From a checkpoint of a small transformer trained on Wikipedia: 5139 steps.
MLP neurons of a small language model. Each row is named by its layer, matrix (down: output weights) and neuron, and shows model dimensions 224-319. Each number is 128 + 24 x the weight over its row's rms, rounded and kept within 0 to 255. Numbers have three digits each.
After each neuron's rows, "fires before" lists the tokens most often just after its 100 highest values on Wikipedia text that the model never trained on.

L3.down1725:102110127154120150109130149114144118157104139129124098132107111141211110082115126138123146093129162109104159149148120140156121130123141163116128089126154144128147082106128135122107146156144139131156163140091085166101121134117181132140159129127130126128133127133066104123092135126145113118
fires before: " |", " |\n", " ", "1", ":"

L3.down2409:081111094115095109130167123174111152097096152084129131147156074133177129149133145138102103118119129089127103134142123090085108123158111130151084124140137074071120088117121136096145126120109109103120093114110157138068143134091127132138139109125108122117128115131146171125134141113172103100
fires before: "2", "1", " |", "5", "4", "0"

L3.down2597:144140156166092160143137204122127106125158144147143107102152130171156128117105093091141084137095131129132118113136077146112137099117137103116099124130121144160131130166106115137153120162157091154161160156147111131154099129088118095132128158115160164130115173103120153103159147152098150066
fires before: "0", "9", "2", "1", "7", "8"

L3.down1231:102106126137144129110135155132131095109107104092173157117103098105114082112155148146136118122112135190119140138134114114122149144082130112106091143148157123140144163122133089162110156098098124101144102104132094142136108133147115147122123113114120122103074156084135131134143104146109107135
fires before: ",", ".", " and", ".\n\n"

L3.down2113:158146121119126088167102149124153179063155144089146123130124121105131153087163165098131114130063108119112115174174157140102130127121133171146164132126116198098080113166116107117135085121138136130129127114119094136146124104097103156143174086145151140047100116128148131121087129097112093113
fires before: "==", " The", "The", "In", "==="

L3.down1687:152134144144092153219134195105106156109110092135146147107114153171110103096123117152171123149127119121095147125124125109150128083095141111149082124145158127130121157086134100125104110129137113115139085128189152131113084094109138113088145148107105091108095138084137129112123138125099121139
fires before: "2", "1", "6", "7", "5"

L3.down141:111135131152161122107115131100162101108116158095150144098160095109115124152106099169085138137118121104117121156121158131140129165134099129157126108145129136136097132110067184145115119122150153148136095159126113103148140157084082123148089097112095149087100169121102115143151148104138121115
fires before: "==", "In", "===", "The", " The"

L3.down2377:071134139124113130147128166115101136124174083147099137142168144144191102120123153095139125096103088152113127162133127157107120094115092160111122119148104125142101154098119124110137108126124148110134117137186117145124147121089154141123129125164128146095109137152144166119130120136112145110
fires before: "==", "The", "In", "==="

L3.down1421:118164152121150170159079128143140142147131135148123135163157146169154092148133110095148104112121164118138122126109141130089103128133100120133136153111098147169114162124166105157165137168171152150129138100161123136182139140121131109157121151138100125127145139135084167131102125156128147104
fires before: "9", "0", "1", "2"

L3.down729:147147137152146188177122147130129161124140111125140133105145197126088130122125109156213122143109139127120163104127127140110126141123136128151143110132083123122120162154115131165112158145144132116145155141149112121147146057086134085149137127127131133112131153119161129123129121129116193091
fires before: "1", "2", "6", "7", " |\n"

L3.down2642:105094109110149141127151153128120117119134165116125127089136159114143130135100094144142036149104136124132151125080127125117089084112147129097167123106084118142154117125114113131124131130126105080119142135150139145147125124143110121135158142144159152165127083125141143130118134141126121175
fires before: "\n", ":", " |", " |\n", " (", "."

L3.down677:130125122131152114143165083150152087102133107087116166183147108124116141150143165137135131130144157119139129144118150107127115129090102161170128134090154143135143137098106154109107142126150134124134102079150176157168136128139116125146094123172091120108080186111112138144158081072124169147
fires before: "0", "9", "1", "–", "s", "5"

L3.down330:123145116121104151145117104138142180091117056114117116125116131141109169100142132151114134132147155136131084159101174149111110112105139103141122114159109123087175142126101113096119133147131104101129158137095116154137120126140101098102128145149129141130106138105153118100109114156113127136
fires before: "0", "2", "1", "9", "7", " players"

L3.down1145:138170155147146170149071122113114107105126130138145157112164111114137129123113138077185111090107096103079100135071097156090113104134120141130111156111174109145102136121102137142139111142107128136105091071122131080121130132115082098123124123083115139115147160137127101118090152064129089096
fires before: " |", "0", " |\n", "1", "2", "3"

L3.down2510:143114139143161127088135155095150113112142156158152125147158127094086109102120135143114143137134156127146155129119161160155114117123092108143118142155123084139135140117143161122153100093128144134152140099129113137093053163137164114093138063138168090125170169130120099163155106153082120112
fires before: "1", "2", " ", "4", " the"

L3.down14:149118152141140122115128150132110119124178102115098122071127160094069092107130132140098111168108099126148170151195148107132154114100158140157072124171167115139134147153087139099177123190129111103158064128120144123147110168075113114132183129138130170120097096082125112095135116115103177140
fires before: "==", "In", "The", "==="

L3.down2766:154168121145098119130141075133113123101115118137162109167112140095166125079149113102130122113115101148102119103132137153128100142115122122119096113143163155119139137163171155086120143114146077133148106138131111139179135128151135122157144118117114112088125166129119118122114119113150120122
fires before: "1", "2", "5", "8", "3", "6"

L3.down2840:124154076134113136169102120131136127130129107107122115115078156124151107137148113130135091123107100141120131132104134125102144105124084125106128115128107153137120137126137126115090108129140087121115125177174176143133121092140116086101122146140109124125142130095177127146158139126080131120
fires before: "==", "The", "In", "===", "-"

L3.down1769:082130114146103112117096141130160065128138091097103124110134122149142160131110121172130126183109118152148098124142146111132161137124110145086111124117158087108122127154125124114125138141141158145160113161166155107081062114135150115102127103110117146136163167121113109151132124119162112121
fires before: " ", " +", "3"

L3.down49:078138144146139109124117149147125163138125072114133086171097105130133180143123139131149104118102136115123134103117146139153177100106158151110142134133133135112108098135088081112124138120134125119129141088160153148151125128148137143118138070120128171104147111095094119114147111129148191162
fires before: " |", " |\n", " silver", " ", " Tennis"

L3.down2337:129144148131139103115126162151088152148141126105125128110120118127175139126113140088135123161134151121101161113125098143130136158065099135131123131128121156091148146167170107103117144157124093146154127142151142147166162132134122096114138135132108102112141131145134137143126098140115123123
fires before: " |", ".", "\""

L3.down2040:114122138096117127072146113137148112124082094148096143138161135152113133119094126135127143135075137096103187107144126140165119138120095129093125077150163158083140113118153101138130110183125143113143113138169141133131140144120117138116160093117141108121131126154158136143116139097137093117
fires before: "2", "0", "5", "4", "3", "1"

L3.down2808:166108114142157127099139146167114100107133146150115076096109129120163151139141138135110160134115137138124121140115121084116132111158117137088115155107120158113115135117100111152112108117143148129133150128157090119178158104113119105147144115129120131133145114111181121134128157094130124135
fires before: " ", "2", " |", " Me", "1", " Z"

L3.down833:119165149148118140145092119142102121111115107122132113126137155136140099120146135160139126115126067149190135134126100146161126180121120137126125142156142163109143141118091102139153134138130142141121080138136131135144080042124116133136200051094099159137115135141112147106156150127136128120
fires before: " ", " |", " |\n", "|"

L3.down2441:132123108063158154129118108164099112134108136113116165142111132116136153097112096145128110122119123124114105125102033142131175135126138096173109128191137133104159160137112144110102112104121091109122121144105104134141139147171136106143100075139139110166107137143129069146166151126199122188
fires before: "2", "1", "0", "9", "6", "7"

L3.down1362:123134137117108122112103141119141153105163130115104118168132163093108158142115108110133109180094177118095139102185146120134147188130131143189098160143142125147132125108128145100177069139109102137087130131142121107114143168132155117118132131113135130119153131137177120113147113128127076085
fires before: " |", " |\n", " m", " →"

L3.down1342:149132169082116109176096143119095157127110150139181119121147103142105098111173083147174129116122133129121168153179143137126105102102129089127110130137104177094144121137096126108106102119141120146073092083107102101102115107135076121078162112167117172093119102109163126133176178124135170139
fires before: "9", "7", "8", "5", "6"

L3.down2770:110114139116118139155130117160143144147136124127102136121131131111171140088104142142176185130180129123134092119142114173161148147087144106096127151129111132142131080143063107127098151146090176116151118125111142103110109144095149149094166083152099109109131138086153136143121124094097108127
fires before: " ", " %", " Kunst"

L3.down2179:125127148147109142122138110159080102113146135086148115115093141113114097114145128145134124095105116157101161153118105126153145122103096131086121085131165127168149137148129097171156108131163135108097131163133091118118134169154095133110143135144117155136125111086131108142169109124125114146
fires before: ",", ".", "–", " he", " of"

L3.down40:086122128129163138116109109135111133125077085094105123108122104115120099130187146150108109103127062128148138107131082130093138143101108109167148105136143127142112162107153146114141123110139121150095121095122132100103120126094081095138110138131128098154154120100143137098150097150147181109
fires before: " ", " the", " |", " with"

L3.down129:093134151120135095112118161147182172125131120144144122121140133158174130168138117165165101146138140171126103082124143145109132133145109138157109091125107147187134104132127114133138128096133119098162096102136145133138079178132114145128135152133121139132131138073113110129150121133055171095
fires before: "9", "1", "2", "8", "0"

L3.down1872:128114090129122167131115156140089164150070143152121155130128085114141125112130238156177163113108142118094142117147126116098061064107126109152149168123129151122140105141126157141138133142165170099093131123151158142141110076122123113131138136149081139110107138129166180113125126120120170107
fires before: " ", " No", "0"

L3.down2388:148142176144086130107132146157165098137133109135169177095141129092144146139091099068097138117138143133119148120142095137162127127113127118135113118089146113145142119145100132145145133148161136119155124097090124139122118169112145126117135130120111106139157107093122118133149113116140143147
fires before: "==", "In", "The", "==="

L3.down1069:083129114145055123135156154102148140148125156115089144131157131145167156171093138099134127125128168145144148145113159100108123133114159106146103112094094176155103112106097153120114120147121120155158165152160137105129100175133135106062091128115134135120122116129124116107130125121144167121
fires before: "0", "1", "9", "2", " "

L3.down2024:141196109127109143130141087145121120112111098104148095188136116132119096149144100120142141134119123081111129117153118157086127119157127148106086137145108166123164157082143141111119128130116121153143141118111089144117119131105126106141145124135112121122120166119173136115129096117107150150
fires before: "1", "2", "3", "7", "4", "6"

L3.down2478:131135153141088098095127103117132138153167088148153103162151105125160114120141151134148124110133110140131162123118123116067115123112150130152115103113138125105144107138129166111056154139102127118121098123136121150099092103149107136182179134112151146108082146083115144114102099122152104127
fires before: "2", "6", "1", "4", "0", "7"

L3.down3059:098155154116139146122102104116128138111106083085129106089112053172141117110109115094119166149135131101122135099117157116145112136089071166137194133097141133122113119125136125117146100150103077126162142132133161138137143129131094095133135097111123106116121159147120090136131129142121095113
fires before: "==", "In", "The", "===", " The"

L3.down1731:115135161164144153107124118131135103157142126063133123119166142090143146116114126175143133148111127119152138083151108158116141169166136137149108088113169133129103153131121121141113121127126129120140082105136132144107105156153152173142156080160138107097131150117123124155099111135122154145
fires before: "2", " |", "1", "3", "0", "4"

L3.down901:171146127112164118125185165135083138100128114080139131106150097104139129140103128087160126142117141077117145118116146145085132158156110166137101126174150119159126114098106141083159163121136125127103158066137114120147091104117125157145157124156137124123113104138152164136135130131118133131
fires before: "2", "1"

L3.down2717:101091110093122117136111128135129110102139136139060143127132117159115109149156103142128144120116142175137134131135125080131137057126170113155128138178115127112150176125164119107110112139131154134158139142197133128107103148135129124085120116138142113136147159110125137122113157091133094134
fires before: "2", " of", "1"

L3.down1766:184126151112101148131115124145099150135141135101102121116095108130161095119139100115116184109171131168098112163127157133139109125110124124142163148135132168132139134106154106122109181149140141125161149085102133119155111122129076143124181110127116109105124084143111141149098161135140155153
fires before: "==", "The", "===", "In"

L3.down2670:151110160162092121099125115121123171138161115119112136120101105107134161125120167101079145146127161123126133112147134148144128107119114123120086134172120158147104098110118178061128108147096141115113111145075118163129112149116124110136144118148123122161142112156163098151097126138155113140
fires before: "==", "===", "The", "In"

L3.down774:129141126133112165117133108062141145118162144146153110086127119087163160148117126117162173144104124127135139166120128143114148135100118100139078116148154110139110065100125117160068127154104101136136138095124111119115103124124175108181145138147118152133141130111112132149118129131110150153
fires before: " |", "1", " Title", ".", "4", " Pos"

L3.down204:123107132095129145137145141099141125127160131136060131105130109148156134143103124119129139079102099101090118142149118142144165140119137130116110128171131123166149108121142178112148113144179136187152137182117111104151168159139147105136080097118132127125117124076144148102125123073168133087
fires before: "0", "5", "4", "2", "7", "6"

L3.down1035:104108114131140146145142130085116166120138107130054137117160138136120142148132131077142154142147097116156097102096114180139165159111221135097128134146097161112119110134151155127113127142112130128146110116161117183125142128131130136169126106156142145112149106181132157128106090173137114151
fires before: "1", "2", "4", "5", "8", "7"

L3.down2402:124137148176133146138103140172111111151125090088126107102110139138119126145069160123112064135125107134129094147146122103151173112164113105101131087125132125134139131125144145137126089128086100148133151104150124165125116146124147113116131139134101143088157179135134120140131171144123108151
fires before: "1", "2", " of", " ", "0", "'s"

L3.down2233:131138064110140094110106152121100170128154112143134141103147120089156143149135123121151141118136097164102135174110144127128128131137163116129087090139099145173138114131184131125147122153093167103055095113117144161098141133098158079127111181103111120140177084164113126126122161108140137116
fires before: "==", "===", "The", "In"

L3.down160:144105138148116180165132153186136152159144122125107126117121125104157121138163131094155136148131135086117132156149189141124132091145139101113085086147108156120112056162148114104122123130169145134134078095120172112132124139123138161171118142117130102108115137124107189128136165155045155118
fires before: "==", "The", "In", "==="

L3.down1868:104125068159101153104185109175092099133124151139119125192120122084147124134103116126157120152112133117100116143149114131118113094133113110133151057159134104124159135131126128090099119106122092140113075098134081131119090160148147119121165117162118141077136088161147106082128101117153125105
fires before: " |", "2", "–", "1", "0", "5"

L3.down1449:128118122119196141110155135133116171108158127149134137134129104132105128142152171124130148145104101107124139092134138142150110157123163179112129145094168163155101123152119136151114135135186127106166117159119108128129119152130085142143107071139103114099093087104158150144108125141120162134
fires before: " ", " +"

L3.down1619:112122115120130119191140167149130132119119098161145137095178132107090123156093130140083134113116157125092126135136132137154158130151139147126126100108151114166129139113115129135143136137124068116147141120142153110124135167151113161150152127178156127149135152150160120163111139091149170134
fires before: "0", "8"

L3.down1290:114100111190133128131171131123141142100128119139119085129103162131160111094125128118175173096137088121108151125136149105084160170097171133147124129175144134157146117134089129114172125127112105091118127111162106140132109119081089154134107142161118082095095146155125142138100109142106138112
fires before: "==", "In", "The", "==="

L3.down1397:084094142148102150119135147145127122128152109147124112144120139144089080116131106107097119119152133163131190133114144152119138102118102170151138127121192124113158166124110109114089124147176149087106137118123095135103128115173085160114145165155098177142110149106107128108106128135161145111
fires before: "1", "2", "0"

L3.down1874:138130150098132139169130167138079117134140150147102169159161144158141136128149149115146120122174114138118118113090144109120129163077110137124154122136156144113140127153151147117119095113151070158122141109172115124121111131124147134131148168150099119146149108127129137117114137174141116149
fires before: ":", " |", " ", " (", " in"

L3.down1433:117099162142165141118181063105132154125156085076112093150138107146149132082157112147132121133143168102125141106147116117125159147157153145139087145111165108108150177098120113176115098153135151151153123137141152098147130113108131133114125116173132119122138129149141146107123125101155140126
fires before: "9", "1", "2", "8"

L3.down2376:155105138135155081092107102204126143147107121080110125172100138164138168109139127124098115149094159127151118124105078156143156143150139111128134096128104167143096170107129179200117111128133159136138159150125129138139146114138115105180136113160187120126174123141129125120161143120108165127
fires before: "0", "1", "2"

L3.down983:120148139126144130209153142146158135125142120153137079113166119152180124127130100131126120097124113129133144147148131136154127096080093125173130149128163136143157117134132122139110120133121110129090112117128096140161172099135137128149117114120141141141165150107150116156143093151108155127
fires before: "==", "The", "In", " The", "==="

L3.down2014:146150160098136191181116158172150161114158136140096158108141148118140105117108143093106135117156088111086126087116136104136137121136073153131104148161125152099091063148157167135124097116105116138094108114135201111134131127139133125132119102130098141132162142122152119169153123126166147132
fires before: "==", "===", "In", "The"

L3.down308:115164137133171210111126129099137075131174129077183144120129122129121125141128146154141134143165187124090138098080139143089117123136093131127097128162164109146116119168154149120105123151145149174101146113102146145134176115116097170149148119143145137102143105106161105114193115189127195137
fires before: "9", " the", "8", " a"

L3.down1709:172134168157127122101108107130067113110120114102139101122123108156131094172102074135121147093109138141113110147104154164168109098145131125149143109109123170091143101175078123157129129129107143154176087112135147164145131133107102153109121116109146115116116124141155136112145084108118129155
fires before: " "

L3.down378:141151107086149187088163174144079145138085116123147166101134132125137119123168114136173094176134168124155096085109120136101152108128132147096099132135097152160138118148101094105127089063148104176153129109094136160142081116146158166130116130124104103131104121112133095152147127151131152136
fires before: "0", "2", "1", "9"

L3.down150:145103097124089096114111085147194126100141131067128066133143142127103114139104168133130149095121142140171108122125128150142168135087096145128130136141083101173140122079102159138135106122084121149113114142091102131150070145165126144141113129120158127126100117151093103112161139117136156135
fires before: " ", " .", " RV"

L3.down1554:149128153149149128092148117115083123150094121165153100151123180121116147136144118137147142135141116120131124104137175111167131130179085108129093141156160122118132131091152079119143185149136123108129162134135152116098123100165165118148161141148113112097110200163114105141153150120122113082
fires before: " ", "-", " temper"

L3.down2969:115126098132110124143156092109166114052122143079102154124138107118117145101102154117132069104115124106106087119113153154149108120145121145122124104120098136099105116119103111124126108114105117142123111105128162074129113145135189111165121135127112166112146102153096111161126103155114123184
fires before: "2", "1"

L3.down2743:059158077160094102112123132100195094147107137123144126130146110129151111113106127140161208100133107084157085137125125135139154109145117121119130129110106134103112137082111051114146128098079115141149141097129102143146155095128144104137121175144130139168148128130139149110099163150107121103
fires before: "2", "0", "4", "5", "3", "1"

L3.down2612:186122121121123097127137115120141132096117129152138117115116148134137139103126131159162155091117104123146148152133111137153101127101123132121104112163134096109134125108122107144073166135119168181135142154151129134157144118094146156139155145138145108137142127098139133113134104129106118169
fires before: " ", " |\n"

L3.down1304:168091129116119097100149104137114122111157138134141150118166185148119128123155123153149094098133144136138111089099115163130134140154163128132122138152138117104144126144148122161176143127119109125116151162150120104125120134137145149122147081130129111096133141118149166159108148123141098161
fires before: " "

L3.down2854:135106106110130135122087151138095162124121106140117142125147139146137118112172143064102149115086132114190129132159126118109135126145122161130136102173099121140156120146128142114129160134119141113130108115165117090147128127109136165160159115123110169115174132162135135152137148153144138112
fires before: "==", "===", "In", "The"

L3.down2535:154110093111139114171124149130138136126088110153157098116137122110137088134119067176119140131134153148181129155164124155103146129140132123101099115174126095144084156126082159127139116147148153190116085149160130132077121142144135155145135123115124111121137136146098124129168134105093160114
fires before: "==", "===", "In", "The"

L3.down417:126115118131132127123125144162174150120115111121122108163139143108098088106154178095121127109093132091097104117135131119126117126110160108146134118129161145099105096090134127119114120126126148149116132103118105109123135153129143123135149157130095139157118108174167140107118116108161091194
fires before: "0", ",", "2", "1", "9", "-"

L3.down550:116130133123116132124124115143128173122139122131115120126131196112136134127100130144153140139145122154154123147107101149127107121138108076172154069129125136116153117086123143144157117131119137101103146151100142118154136126148163091160103142158144107113104101117113164118147138133138154138
fires before: "0", "2", " |", "1", "9"

L3.down593:125112126095111139136113145121176115090073110122166117124145124199160123161136155137163120141101148118191145110119135112147122083123118123130125116066101130126130113138140129114173117125190133119145110112126127159113113138103169154153132179096070154126101132140145130161132127125087164163
fires before: "9", "1", "7", "6", "8", "4"

L3.down746:160167128110120101104102100147109103151130142167136090142145147123112125150117127119128125114150123140119141172123131129127151133178133165184134155140191131094130100129185098148156136141148150131128103103139149119119133093127160128132147156096148154143114104131128148169152115142103165166
fires before: " ", ")\n", " Goals", " |", ")"

L3.down2614:133154141100136141154099146126180129157138137135141115126167149130110103120114063137100117145125131140115106075102131108163158148123128128127134093136148116151122131210098117102093113066134117137126147105121124149131111134183107117134115146151159129132106110147143125103134182139117136128
fires before: "0", "1", "8", "6", "4"

L3.down2201:125108128134149146168111123125116154185162091102125148109159135160119162098140127139097139153131141126137130154124086135109120097113171135144136083109134127158074161089132136116094103139151178172121133136122128118090112118117146147190127137099136096142137105099126139135174145136128110129
fires before: "0", "2", "1", " (", " |"

L3.down781:157123069179114146138162179192118118105136130099111147115145137115129132094154088138138148135188107125104125144126095117138134147182137155123119146129097139137126141107137141117138168087150110137142070111099199166138139087093152135123166133149126110120143120105127120093125135090129076139
fires before: " |", "gans"

L3.down845:077078116113115106131146161074139116125110089103095120102145082156092134116110119099090096165125126111146193078091120118089167078085104104076165093122118131099142117140134142130124169152143128108126131154134118154130117120125106148064110126131084098184149128106098103133147124120118128133
fires before: " |", " ", " (", ";"

L3.down534:118067127099106113136141110110185125112105125106121127127111150152167098100110111110119092107102163147112151114143152115097122137111132130136138120123152109120171150140165144162107122041121145107111153119143135122131106107128140149086164153125117099145160115119104098073106124119111123136
fires before: "==", "The", "===", "In"

L3.down481:151113090126107161107099126117128116113134124165130124104164129198120112150120140122102138112142172137136123114079160109156117133090087116129115149184142108105109140133128157099078119114109192106104173127132147186164155140077127129148139125117090119146111127105121163097102144159134118105
fires before: "2", "1", "4", " ", "5"

L3.down50:127110134174095168159124149138107156106125127092124103123146104136251127118111138117142142139122096117121126108148127146138108139143132154181122131071153108158184096107095121093103139149139128117112115136101112127119116142120107153102151116132105132095125167113125117139131121085152085121
fires before: "==", "The", "In", "==="

L3.down3060:112124119108090151129073145142146127092126126178140129142158137152142145127111108117135158105136112096155091134131129129096153126113109148148140151128116116087140072130163114128167146084123143110110126111156081080156164150129122110185096151112151125106143130131154143171144137114143164147
fires before: " |", ".", "1", "4", "5", "2"

L3.down594:133129118180093114135141121131140134106145135131165074164157165167104108103133117143170143169140098156121131096104094149146127113152153103127116126135151158118126108127137193154143161156138138150135113133152158090113140151111132135149124146126136122085135116133138101132076132180125116106
fires before: "1", " |", "0", ".", ":"

L3.down364:118096122165129168174130145146128137163119109172136121071167129115188108097152121097096115127151142098121140109121136143099148089114126064131090110126123170123092096104143125116116086114103099155153105125111143104118148107079135134102125137113125141154120172130121181148101133104107112128
fires before: "==", "In", "The", "==="

L3.down336:071124169139147145125114149122105117093141073140114127102075155140152112112175140130133109160164114147131129106156155082138120116122085147098155131084123165117143134126136115138169148168125109129138119102112123133083122108117085151136096132104089133111116136130128104107136103096114134093
fires before: " |", " |\n", ".", " ("

L3.down183:170107155150145118121133155118171110085144153106138164158161114160166110138095120073132122137123107119159187071123109109106140128100140147156117167112152070126120097135110113070140139131119139101129097107187114160118106144080153139130112061115137118122151145122063164101149114124115135081
fires before: "|", " |", ":", " Title"

L3.down1603:102107165142094100104118129146144157180101150161140108102110164127110113137116136116133125123139064111147144115142124149113111148127138177121092176076124160182097126085132145062145140142107118121107170123106146133120109142158165151112121118127087117155118123143088142145100127153132142125
fires before: " ", " [", "0"